config.toml
n_kv_head = 6
head_dim = 32
positions = "rope"
tie_embeddings = true
init_std_qkv = 0.034
beta1 = 0.95
lr_head = 0.00876
schedule = "wsd"
final_lr_fraction = 0.1
batch_tokens = 65536
seq_len = 1024
train_tokens = 232900000
MLP neurons of a small language model. Each row is named by its layer, matrix (down: output weights) and neuron, and shows model dimensions 0-191. Each number is 500 + 40 x the weight over its row's rms, rounded and kept within 0 to 999. Numbers have three digits each.
A block is one neuron, or neurons of one layer that tend to fire together. Before each block is what it responds to, as a language model described it from the Wikipedia text at the highest values.

Main verb after subject
L6.down95:523486498560531523486475509439483539506452514506448503529518555464464473525518395539474495570503507491489526467551519489475510484459463518521483546518585425463444462480436448415544507472528427489494488643448509506550538517481481513540568588491494499517460477566477450501493578513430481441554481561568551498535485446547469523522510517467495491503469437525527551453535466445483547544444503487402455477503540478508565527489458530542479518602515534491502453523543534480525537534447441467495514456500540526500467528517466520493591472516529410484531514511570506517503510571488474488
L6.down276:517467514425456479458527455487573465486485490467488525451508406537476475511518556536459504493464421598470526552528481500450473534531487548534487540469537564547500489528557448505576546550481493572508502512453454473461568452471557503438469475467513514436459530491551467567542474471543572555486482520430482520475485438525512526548521419525504431471594499463488564530460524503504519516489533495541447405458514509540478525537483559487505505453496498498471437436498480558498546527462557437534558519524563483451541498485427506500507496515576558470509548532501429419480494485539479473
L6.down292:515508509511528511431502467454488532519533542563533435566583533522524485542468497511477486484488530486517566551520483525438504478505507497627416531500510464508478464555528482490453512407522508560561472448516464452519539451487554493500561563427549424469520504468472440456492474552467472510481479495557462495473555512508508477530481519539497555395545485519505576512469557539526550544520392540459496475538499458457523465490472522468455573475480495484543473610565511570515533556478524514509489458470489590530511484509505560520486529517497442442432466469553498502561546491476486526
L6.down461:526500517474506491464473532519507473497544579544508504505514492584528489510517481491510450526468525527513469509428473474467515483450456497500517468514568494490447547496528513507521451536487490558458486483453500540521493505555586522482519516529524442534514479486453452495456552537522520594514428565507467518491507527485504496534497500483501482502462499511413484532494524544509639440522514537491488426485543481508512468476489423479588487480465465542615592443450538389521369430440548481550528525587476468532570542590551472486504482495571475497525457524464507516535492519504474518
L6.down545:512506503464452398514532472517419468555455492519499480510500440562469554476504515483528497540572529497484519539539480537462483499446579534491501472555518464544570523534508520427518463531496451519511427483398585414525481458462486520461508523522494452512472550536518498515414485447498540450509574549474447434527446484489450497532474519497612488493545478573507498552484480602530507494447485462537469490503465454514501494536504499557512495475554467487535487445502529552514494434457535517558471552523436476513594495512504461468514533510525421517517531450469557574539578519489467447
L6.down609:507522435536462540476558479476490515483507433578544491551482508532479495456474531456464429492561491523461452463501555505547468553504474533495524473528476422555498501512487503522527458535477536478489519514516522515498443495547497498571452483532503455532416363463545481478568449442467583535496536484461510503505579569432486498519534493573392473461493505506524517538489511590526595516474576475487510510453513441520491502486492473586468501502497496501560517525500526527509504526517503553472431469471568453459497444510437517462482552517453502550529467528574426516535590471468553533
L6.down660:520451529446545517480535495541488427464586543432421515576517547503465517473511555451466537490533560508466536524551489521401523507439517482573451463499581474466458459540522446493563505480513474497578566495454421459515495566542466427466481467489492552497487515452502490447522477518472475577524518502540567476459507555428459485458423561518527517496469538498505501538527498551454498486528487488537480525477459493556489557498560473526490477481516524450495478560525395504482484421485491480506515462535509440560478489489448484511489421526514528490513387533482520489403527464508500563
L6.down687:475463482491600512571481496497503475466519498505529478498494499519473507504518475526495487487474532522489446482574567484536534495537531493486476441488468456503499500473529461422539458503477473537504391561494522436542447596488460580462483561491591515551532454447498412553445509462457486496536475508598496478522544478507526460488492552458519435486430502494442481552556554512489529428558452450459509471548492506499506453478456542531466454513496430502532499564439488427513562526490587499535507514597486469480460488474518456537537495572540493496426476539493471522510446565437522441

Clause-ending punctuation
L6.down84:459519460406516462497433518510520434532526505508452498490522522506448537484564502481476547499468462510525438485511535554559495545500613477530501503517513520446517499527465522487500550527514484553505404457529475540520502545378483524498560393479492462497436496470462558473555570478539562482488502569569514498460472545477509469433517483516511538492506483531469480479450438486464517495532445543536499485498551480506493484452543464555493498538448573479565552590454454515454410519436485475579488560527578499470517494537449513475493505505466526465548486528548475546420448538532465548
L6.down196:494479504420502522563485509452502528480561491483432392457542578501463487470493524428530458524434492448559510503446516432448461480557442447462546496476470503515529533500472524470540444540556554502430422490433496522460507480495535481471458491469490476452531496526502522467445488533573539489484515506433479509465557525476518471484465520468497551459508417506417542405548471507506512483502495529474479541498490534532449512446511514475458545536487457496534581532566461465509455476506525412538545510568513524417472605475611531486512508501550465456486512475564479521462450481504455469
L6.down250:521526458480570547558532477582424521485469479458473536522543477489496532507501507418474535482388450567562514495536552448480509527484545424550465555554457448492446527432496520468527549516536517503487518510507492466531544485522474520410438453539513492509426460487532455453570515493568522519517497485542555555496524519503511474445479591470567525561500415459507501533545557519521525519501485467558496398464499467494420539525519494540538470515579457499480475457481489497455466505587491509457536482496570570520476511475492518486516460507443515489458474413541511526474427539522468542
L6.down266:495559551472489522464461508455484585479494443512501526547465475506511467470446560516499566472459491494560477474536445470564543520499545527525458554574538489460506557479507538488476477512496456562489427543465526514557537533468432463521559543528485495537474466469454520453546526520464479448517554492461513519519574513468510532477466527509459451470484508505496447484465533529507475477481457527473534545403527535570498394519443522529489542444480579568532482437518497530393487510524496408551514543499542490491551541542469493531468478486378469511449427471556498477554458489542537590
L6.down403:565476437548524477518564535493462540475592442579493506477528454579548471438480567386519453536432518504533497586539455459453543399458461534533487502502476441448512513509479498546498577572501525539405490482501511518472551516497491499467534510532493535503497564464501439479513553478572509529445497496458485497526478537569531426466485569509451472524532507503475404513518483553440486490472546485530494492530460541426472505506482476549511564534449502484495486533504424489495524447484484460441550563465510511548521495544512476498539475481448403542474506544462471513535473501554505528
L6.down426:489426526475462474513513485516549539489486490489495523482516519491541446528550502490446518513439505536522459480559518570485543390531468505449501518457498508460460499519540537497582516473504437490558500514464469512489513481572505462532468474481452488460582540525572442539538494510509582550486467527437487526522550562465561508479483555556502598489464497521481493432459460530413458430499525475571497445467477456537578474494457502488547495525521515486522530466492528452481493572550371457509477559534550474472516445505459520510457490501475500528459533443588483528592414563493462500
L6.down507:529500511513486536499522455530446465501515486476552503518465527477555467530484558455478518500471481505543570543454497488462467530505549455445461552490516441526500500578505454492488503526495539530499506531515537517508518514467498536425464418458500521544442472539518476468472494532518495507433481580478638558489595478534483455470511453531550462512546451462474587503543495537448536472471573392546494457474490441592476477494481534487500545487519485459445435499477450556475451556534497387498535517470529524481427434473484499454474510451546448507420459498577519538504479527474425462
L6.down645:530465506506574555560460473509500456519489523556496521501537526477492486504548445564509563548481513439481569505505506547577491498600513442533411528471502524475503538507498538455472419482518510527533482430532478473509499510553492540529459497486506511507553493565495463540526562600477567468483494528562513511480510520413484499439524548527534618456497451555521473488519483448523520545580495553549524481487540505498482466478486528508528497534534545539544550523499520474507547476479493544522461566556495514524585513572517509516500491425512528563482488456662540486518421528468453501

Paragraph and section ends
L3.down85:540484570444527481471388488512484457574520511493447453431509500518515454506583446529562475500534582489513453509524518508500524521518508502555524511535488425482467580384496571508477501546451475519495479517531524470577558457456497460478480520451572475516519487423463493482514468474504495433494427496452495486477496434494498513454591553446532417529498472508534452505545502528481530480509530554513497563532567533439439536524479468593484503523523501573463533546459503454482470522562548457478492515453456533479450618512473540480498496449540494513544502525569535493465467498487467479
L3.down292:487501514420543486528438500567425440528474457579433484449525490511510491537523432478468551511469470413556502527508511502537495497542536504476476557579443521467467542468449509513502475527482497547517491511545541452552538521442558452482499454453557553457463490445479462395537537614456451481483464506537471540451512471496477497438495560480564502529531390414414480494471397459502526500469498505423503487506540520487477548544514510532532508460482534512552538503425481474491528528509543460469549516536531539562505556550519465493516479485469543548509547480529485483469434496527462516

Adverb endings and adverbs
L3.down105:594516450549507480449520460496461481517470523518540481517469440416480537538514502597555466570467442509430427602428477554509469535554450446465514477480482564538529473501453411516494503526542568550482517477470503465541509481489515541497485495439523554436516474533524501580498523587471480413455464545525535471498422493449464527482506510484516515515530450550465503438550503470505532511437526529531468558555425491608493473601529516504475529551489476531454505496525500484447449471525510531517492455474517509571508487532488563478516523488522490446461515494571480444448497490500513541
L3.down721:460498492466470504466458529493483515492535432559558503509477510507498562461498496469470443495551484522482503512499479476506435512481536562563474559492468526547465473502477517458479385515421481540521469504508513478511588541546545568437552490526515477470479411506562549573598496538471488525462553513532534537477406466530482474474512577574481555411462503517470468557493474483502566514542511555476531524525502438510509559555499459509462535456572505548545530498448427482569534473455472477426496565432472476501466529455491501465504451399488502530509524511430442523501546530527484532

Field-label tokens in tables
L5.down70:483523534493525491524478512521543489461405557483438488478537527491407493471472518507512495495509551494511515492485496527600445498546546495571486428519471474583420483473470419505519502461430443531474515483496504436465497511524521555493476474538479563568495529461491490562500486450510558538485529521441557543494538508511510506494444450516490458443569538405559547461583491506514618532456550553497478481490445534521458539550507524555512553500516515497430541517533490524523543508538520502484456530484440439511532501515490502497475564420494509582605505511451464539531596493514474451
L5.down453:457500546505460475512544465504507521465449466419530503486450496568497532488552606546527452440502476493513512524475463576508481496549435446571501491546489527429520475449469494556532536512506484592476494557511464428483476467476486439455461417509470446525505483550428517475492544520557509520504430480548530536512478500509513578519479618500440546557448475504462485505423506515465534484488489447578561576426460506506516528452515513542540475462476465511487536506498461478515498466439468484449422531484471471456558502484532528556466561463513429520431516470499543452552455497533533558
L5.down570:555491517528451511549543516474545517540434483492468480471527503531488583516486490507545516439465520471477484555484486594453527436509496528489460499508510531459419526476539559439526472509516450582506505477443498496490417549431392491483477545476519560523473471514474546531533546467513502384455519525502540485524593526472491599526503520463497480464460492426521486416514509512525562500582442494502552533517483507549486505480498471477483509520443494518527559540487561484484509481551507500547534444538502542450541594472447445573468536531457497474546564476477504485511624502471503451
L5.down615:481513537549557509491460577591445432492509519471525529542487514511478511509548430603542540436494473566596449513539519490479455461466478493452521459543460472516524462498491492540581522491505411500488486499474530521514499475536604468570482495486525488544518479504515468477519502432509511487490508551495539480577534515499584510479508527520460532475557547532471565486498533458567546503498476486517538531539434463551500511532481457432551489458481486472525539464531531504496496491454481499453424487542471538503594550511476464554381482500506470508516555589475464421525616533513536493

Clause-ending commas
L5.down128:552455498503527478467518558473424466467601477489483484508538439500475539526559520561483534502522465531495536501472460484516514517581484442471564469499443509495519448491460506526553482526524494475468584524507482505471546501518527483518482485519499573538536515494476504535507475544511461487556495479459532468540493459543420452450483556471522565517456475496482437487448494521556557532532526522494490521548458550508442512504510533507535528453522526538518584467532383500578524503577573443560556553493527563487527616517500507494427492488405455484484525489609528467506459552579509574
L5.down315:496441447467473490506549486479551470505518547510501513430564573482513538564484504546462558606454553469482458544465498560491523533515515536486542502504494504526496520506520524513551464500535488555543459510547532506488489439568453547452497532431458460454538528601500541536474520543450516497448456510522420533543576478472482472409538551532500521461589574494526550486560523480497511529542582459539568454510561494529513515549507503501541500479571433576541529424477517437514482476499506531500416530477488472517537428468552575546505535503531461472466521489524513469490408461510493519
L5.down325:479535515483487508466477508463511471558507518525536473586506565506548514539435438397507459521433568521450468507506540561531503533494506542546444468444488489533475459467537560433580505486541525488546495490492464563514479468509450508541525425474466455458548437571520456524457550570510576500452442524513448564590482459467540578495476507594501556525518566553498539434509474462503500546479494499549542470505499498531532565581484543516498503537530485438477529482486530435543524522523505479456440487505494489480549457482581467524429417502461463498461511495473460527475488461502561448
L5.down561:589506516554521541499534500538482498509498466427496484509476538440521482585524542511487517488449513508483455500542571522488559466445504495579461390515515524560475510450507472500429484523518469462535519405479444476487439476524444509560510546512495468447490543466570463603439538478542555518448473478407526484484515492475435454489461504539531560485482502543522453530546511499460450517470575463499501509495461490558469486451514435437560477437462498405482472475497556576523538474483559473468517435511495486434520413512461450498507555519476521497500485495506414495571537472518528535

Table and infobox field headers
L6.down0:482460480461519461484444507489521503432497459501471530519483506520511460533427488427471521490447493473454512461507487534505479494515443507521547484533482482418547535491497460494508531587475496583518531512488485495553520569487471491552474470511495440555536461483551456476540483475505498533460427491549518528482529460468491504496449542470561476443488460442425496623575526538578466464463520472506511502469434444502463539559545473455542492505485584470537453474566529448518529457531456468446543535479462406604471450529479509515439559502530554442473459525541500496431476584468432561
L6.down337:499516499505532581406495494419520471502525523516440530439537462503478536527499555478486489448502577444508568425543510413510507453509523540495505545511491442536555524479498512429510480459485550495523512515494532454511428470431450508490464504490523474519457416510553587497523509468572470494515410491557520469535600467487474517533515448553483447502512451539482503456538479571540529585545467550468592439456516541487553465432453516401424499510466544504564509476481524518544501508453487550476497463540518476497502491480526531495477534476477569490441503476503486590452467528473546508
L6.down366:490504453584507541443481477501494480557440454544548510533552502531507445474531518517527490525505458434466490469480474476539556513536511460489447516515494504461430530486514465506482527466572441515456505555503443497466478495579544452539400539472525532479493475482574541532456549550500426510543545467481418591556458569454481508496508514502505426523459534497523534497555496500496543506534485434558492512500463488528551491544516477559466415440459578513503498550470456540508458485495404548438522481457451543476426515446539597534521551495418473461500471481578478488454484511510533549
L6.down402:565535502516500537458504501496567517513497531528504460450490510517436554487524432472426425459477460506458481603461540534506448489465435515547452510556549487557469521512467475497390537518458456491523516497513537555573480569519525527550564582506445495434468474555459556551553544579526458495520484505540546514510430507448505544475517520438512532498454542540487473509551523536489549534542485503515434469534461509517457448504425435500500489486448471527519455501567473588550500479488566493512500491543536481464456525540542478564478498543573485512507508514378542507527535478509434489
L6.down417:415566456502461453465525555477448525473510495514500499546484503534499565443451441510532480481491469447585540457589457560442510497498492462415477565546422573561435491446457533452410459507551537538509470483424496542506505505529544476539540543476504503496445421538447523412520489461516428527494541462509476459544507508507477519528531510489514577534488442511498547542495475491427479461520487389528521519572509456501498438491487466458497445485430485482483580531546518507547580471465536494515450511501536439565568508508517456478510486465503520480537468507524485452497550481505490477
L6.down448:516453467469480537422490491517562494501523510527510482489448489506526542449503566449464475494568493526592517441476461549589504507478515548559556477464501509554419517438509531496436495464532418517575463412538473449465492532460523492477495566553494493516458547530459443450475535520518458559487557503505481520481489531493483501477507490487549506567418509519437475509558397453519407468476517511491528471526486488477488448486518526429593517579566533521461463466465515467571508497505586448440481505508481477550534515501514544564469523438419504458485528473506501492456577503551472488
L6.down523:558552537496491513516462377486466540416531497534430502463498485494506430510435489458511459489567517492481452478556489518518455437457511488460552496530410495512467511533516458456533388469521413526494529501460479432442462464532542496525510486505413440512506504522536478551453591490500547497506508502439538531548508498473478454537480458485521462528489513468455514571508542574502533504495532473544502503457506566509551465480514544494445501474466530449466516506500531514566575504572540505461449487445546457457465533415476456550518545602505545528472545495505504478464522407525567512
L6.down639:502477457473463470537436563491427500564577527492522409537445498552562452456534506495498568457468436491511454519519493556476492540462563524463420506517470499500590525454481498500467576496557446535507514480527532460522468502481499479553504548437546463421472567513471514430503528510503508523479526496421368469502453452530475509522549459528481484499508526531529433539509549490521526491442483534419504527575487507594506544509530482516505564521452508500499569478469465480476511520514414467451476490490516528504498490438504540474493483530456478498574454507473484410429507515472577430

Verb inflection endings
L3.down37:503517539492502527514451443573527483497487466443452569527535463528569536493600485522558558558434485428550539470488449452486514469493513462549590481547485513499458506470475482470564445502438460526522556498447510479540568497534544470535553497502472504514535551576487468456510527485468496543556507543570538510480512403540517496478480450439550506600476463433502440493441436455529513471497440478503505530459501428495487481497481558419478513481491520435558494477598512453499498492498506460551502520472459510539496527492586489437508485513546523476476560450521547453485585507506439514
L3.down194:477510493454473475436438529537502447515506552472536538453539452481541532521566529542527564493523524503536515510442449520527504486499468511544525512496499486491502434526505572525471528476542509532487521448524487513530499481507512440502511585433438530540602624608480526539479493531546470437523473500546422522454490536610419473478466519422548484544494494503461477476562453472495470479432503508510469505478512511537520511494508512485532481495497511513468449468509428425508514531462505510562562547545421559538501491411572488499597471482494501488486515522549524441533428537452425523

Verb inflection endings
L5.down236:484490451464457548572435510434501438504488518495541573457455453504440562484598493413573429510526517449462480531429532490492490551511437529542536486533558566531483483547560524532540575530523462536392497540461496474457549476529506474539472461481481511558449539422503544462568499506499509554576592492510507449450491505447487470506495442421462545504446526503515489545533535502471465551522573517495514478504522493493483534485534611529510494505535551519468503448507461506548500515485522510600515491494501513491500564510524486446471449479509558529536512526486471592526505464532474492
L5.down350:478509478453515486504452527460502452502479520551473495442553498522578442534518425541504558525469567550454485489500400480536510501563490470534518493500507565536513454543522480543528478466511416532512495455554480450545508516470529447539501429508491538434435464540510468544487506477538498561482525483506480565492481453547533504460452516496508501549514548399430476510514464466471449464474431523504443506555489496435509487497458564416448455444509534441470536470541464477551525565532553452504561583498490488501446498474573473545502470471444481431463514471581519506509420544484395516
L5.down718:528513437483485503528506503428445548513567558488441564498530513560478528402477505525491478544414556503526423557515495477502486469445546449485485484482536545554506530519503484472483436549533506524504460490483556491528475497441470473490488473500462525523504508484481482505517468473563515517549459525528532521533473402480500522421528471447524619539439455520490490553462485501430497576544445512523591520545535477500529490468527575465516432531531493473428434489493484510500507478505576514551526539521483437475441554518570461483551459432479539547458506363487505437483519510544518523
L5.down754:495491587499492504528486508542422503520497485479492480507500492521550495557538537522537571498526453491580528549478495466494468459500499489482490526460477492485429529446517519448507570529479537512472590525492529460461438525480534537425424472437494494519506544538457504452400515517524468476512494527504499502493430472511499490488461560442531540505517414481430508470496421473519521501492514518500552474552510530603457509473484541438531554522470551423513531459483464483472440477503526508556555551522501544430444579494568482461482434483462508506414564476624544528493451507560425445

Clause-level verbs and subjects
L5.down143:559456555517506449505464547482443479506514521495535462573530469479513506531416582530513475545406458511510480568508525489496450505522556530544483428477459424487498484536502463516430438496600502501499481495488532499545537515455436495430499492474480481484505476553546459513447487517504531463495450555488464476468575498514539504456511515453535439491582517566513481470450522523467480502490528535548511515444540525556529463492463440546421467460440480422541515572534541519410536536484565498455474601502518477497525546515452493515495462474463501504440531476579556430520528561590518521
L5.down370:523522488546532489516511509511559466445539562539535550461498549495495519502480528520518509457405497560435450511474474451497555465489455520544510456430491435464486461558461445482521451477554488522570473496431429513538495496477418488447499503478470468525556532555521437509506499423528578495472516441478542540593523496472464464406490463489529534490489507525508479423430434547483491459450560542562514497504546511498557502522532424533475507513489522404448501548539519549527481499502471513437450518523457503453556555491577535484521527427398523497453572470523498488479471555509509461
L5.down400:626490485536546473436534477522505480486542476459467464525493450460493461493480525560558491473476446586478488571484463409490489519495483489475512485510502486530496544520437522460476512567460542526507464399536421534595489537538545540414466482513514589465505463522499520522496575490528498480484448462494565582558454515489521524516585532539510507562519488541516378452540531449555513489527548449483554533467496519544497561463542440512512510496459575541494449455582447557457526486500538529470498482485452467482512499502520505548440479472494504506526547544454507453502563497503501526
L5.down524:447515534493490492466523484506377505558487466469518554537470481562472465527517553483508548460492481479512477501517550511485498514445517501499512516476516558481453432504615487430430520499412570458507402474524481527472561460552511489499486459483524502506499508458478491552490516445511379435547524472501517480530490492482494458445558582497502446519489505498496517491498488500493501424485535517507582470473504533536548459576483505426455490491578486512517487436509561532451449531520505562520460566453500413564494479443431489479506430411548547494543548478521568518545511494433461508

Verb-phrase openers after subjects
L6.down69:438511504501521488544516516503506498476540514577480477556510540482486505563495388474484502477483476519454505461497549437485513576513481441503481442590472582517545518484425531525491517537555531490475547499520479417564560544472499443505506514570491463504504461480541468545481513493423447443481446468588480465509527460482559519504485467562506480511454493493430559532538415459543492537547475525522484488536541450538455532533516527515455483488456468480500614438524463466488554478533485540503533445603482554412510515455510521467560461500536526502418437428503444477507536491552492509
L6.down142:480541468508459492477468483461444510507502507511519503487485392461447503586559506469513462519486484504443457433496517444482449541410519511524445547483575459523457503499569458475492457482452510481417427495478456524511523514524523559415534471510489514436529486491476506507405459535526451537488468451536512478510428471445393500484565474541472508555463426450496444499453546489471499504514541476480509495476486565572517479508529527538459475453475483484492524428447472496476484534495504559560487552504463499516381509443467473494480504462503517542560592483471519532529579424555499560
L6.down193:425450506463529450514424495518510493536524503453519515477586491525474494530512462556504512541529496453499527535531489475467502492519470429525490464481477500456514485453520391503496457499514474499469431556523502461561509553495469511419523487461443435532550435456517604582420533456501578426581420540522514536513479476436499426500508533505476463519462472541530501466467433496526508432537514542482536449542493480533475523473559572457457479564504522472485521536564522549484461448503492553550534499493490473502540482406505465530475531561563601490435518475465502536473499529555546480
L6.down318:543576518469495508539551470542478540491458402508420570509495509480533462492527493492502543503516524448467536458536541466439508517538465444579531528523463453453521523514470513497556486417554469523569508437569498450536451448575409415507573478445530498477549416488512483584438425469495481518489529456482503525503547518520500491479517520548505412480488527471460466479500504454473581509533548448515495500479554490502494511475492495433475437421429446498503555494530534529442491506516498498438469495552493436547542545533502485511508455500403531475573518506562543549494477490511495554
L6.down329:520488543524510486522542439613470446499518485460476526567503527535486495526608548452448477465530431489541480499421480527514552520526515494495531509517452432551498489497455502508485506476492500509491572477528504507469492521502515437555503569469530434527482466499514598433507508492424497543495462530522542502449513447474493577499453451516476551481525597473536545463494555518488473503491482513567549461543575511523493527465470501457514477478406520433511499581544470595542506508395516417430544473511504510489543537452443513464524471491526470506525469511612549501561479495464503466
L6.down347:480508423445431480482431554437504551550507501472517563600528545447532534428451482445493549521512526547522487478458496486447568550493469424471502490464482470474534481500481450515498506494484471471482474538499473500510503589596486521462556478467479503525525502514489517509553435473500560407526625488500481487437469475537540447510477489486481511558456498488441450442451435521493515560495543422529432509537489484548450535517560522497467537526510518447492486539517445453512519496529506464516507498488525565459471600567429459534510422508507452574549473487513503449486518506571518453
L6.down544:485496503503484503500462510455545549499540569500435442537446450573543419497528510527415477508490498516472466501464516494501512515481478487431408504434492507471543467463490457417494557442502496498489467565512427508484455523524546542486462480504453515410501509490496548498470497565506489522496499584423532543513466410527441496462512504482465532437492486373464510534432466452530373521475483515463516519429475385476485445531534528499548520445513458547471492463511427496548487473462449501468474546423492553511517462489501457525461504542499519535466512523486490416518534457501457492
L6.down735:488464542469487464539537534490454540523533553462531466465434546526456478551568472502503513525464416494463462463482450493455493482480556475560550447491502415459549480474545456501496447487474464532529458501492528466585543556578568539485531502559500511502589473509612467587487530539424492428493461535498526546515497476496457459444478542432500554509480579507419492409498487495450545449554578476475503520476451509496521516439548478487561459509482467534478574530480512547525506534428486483476475502471548419472462568466540494507527506477507551536500463470562486499530521548522535492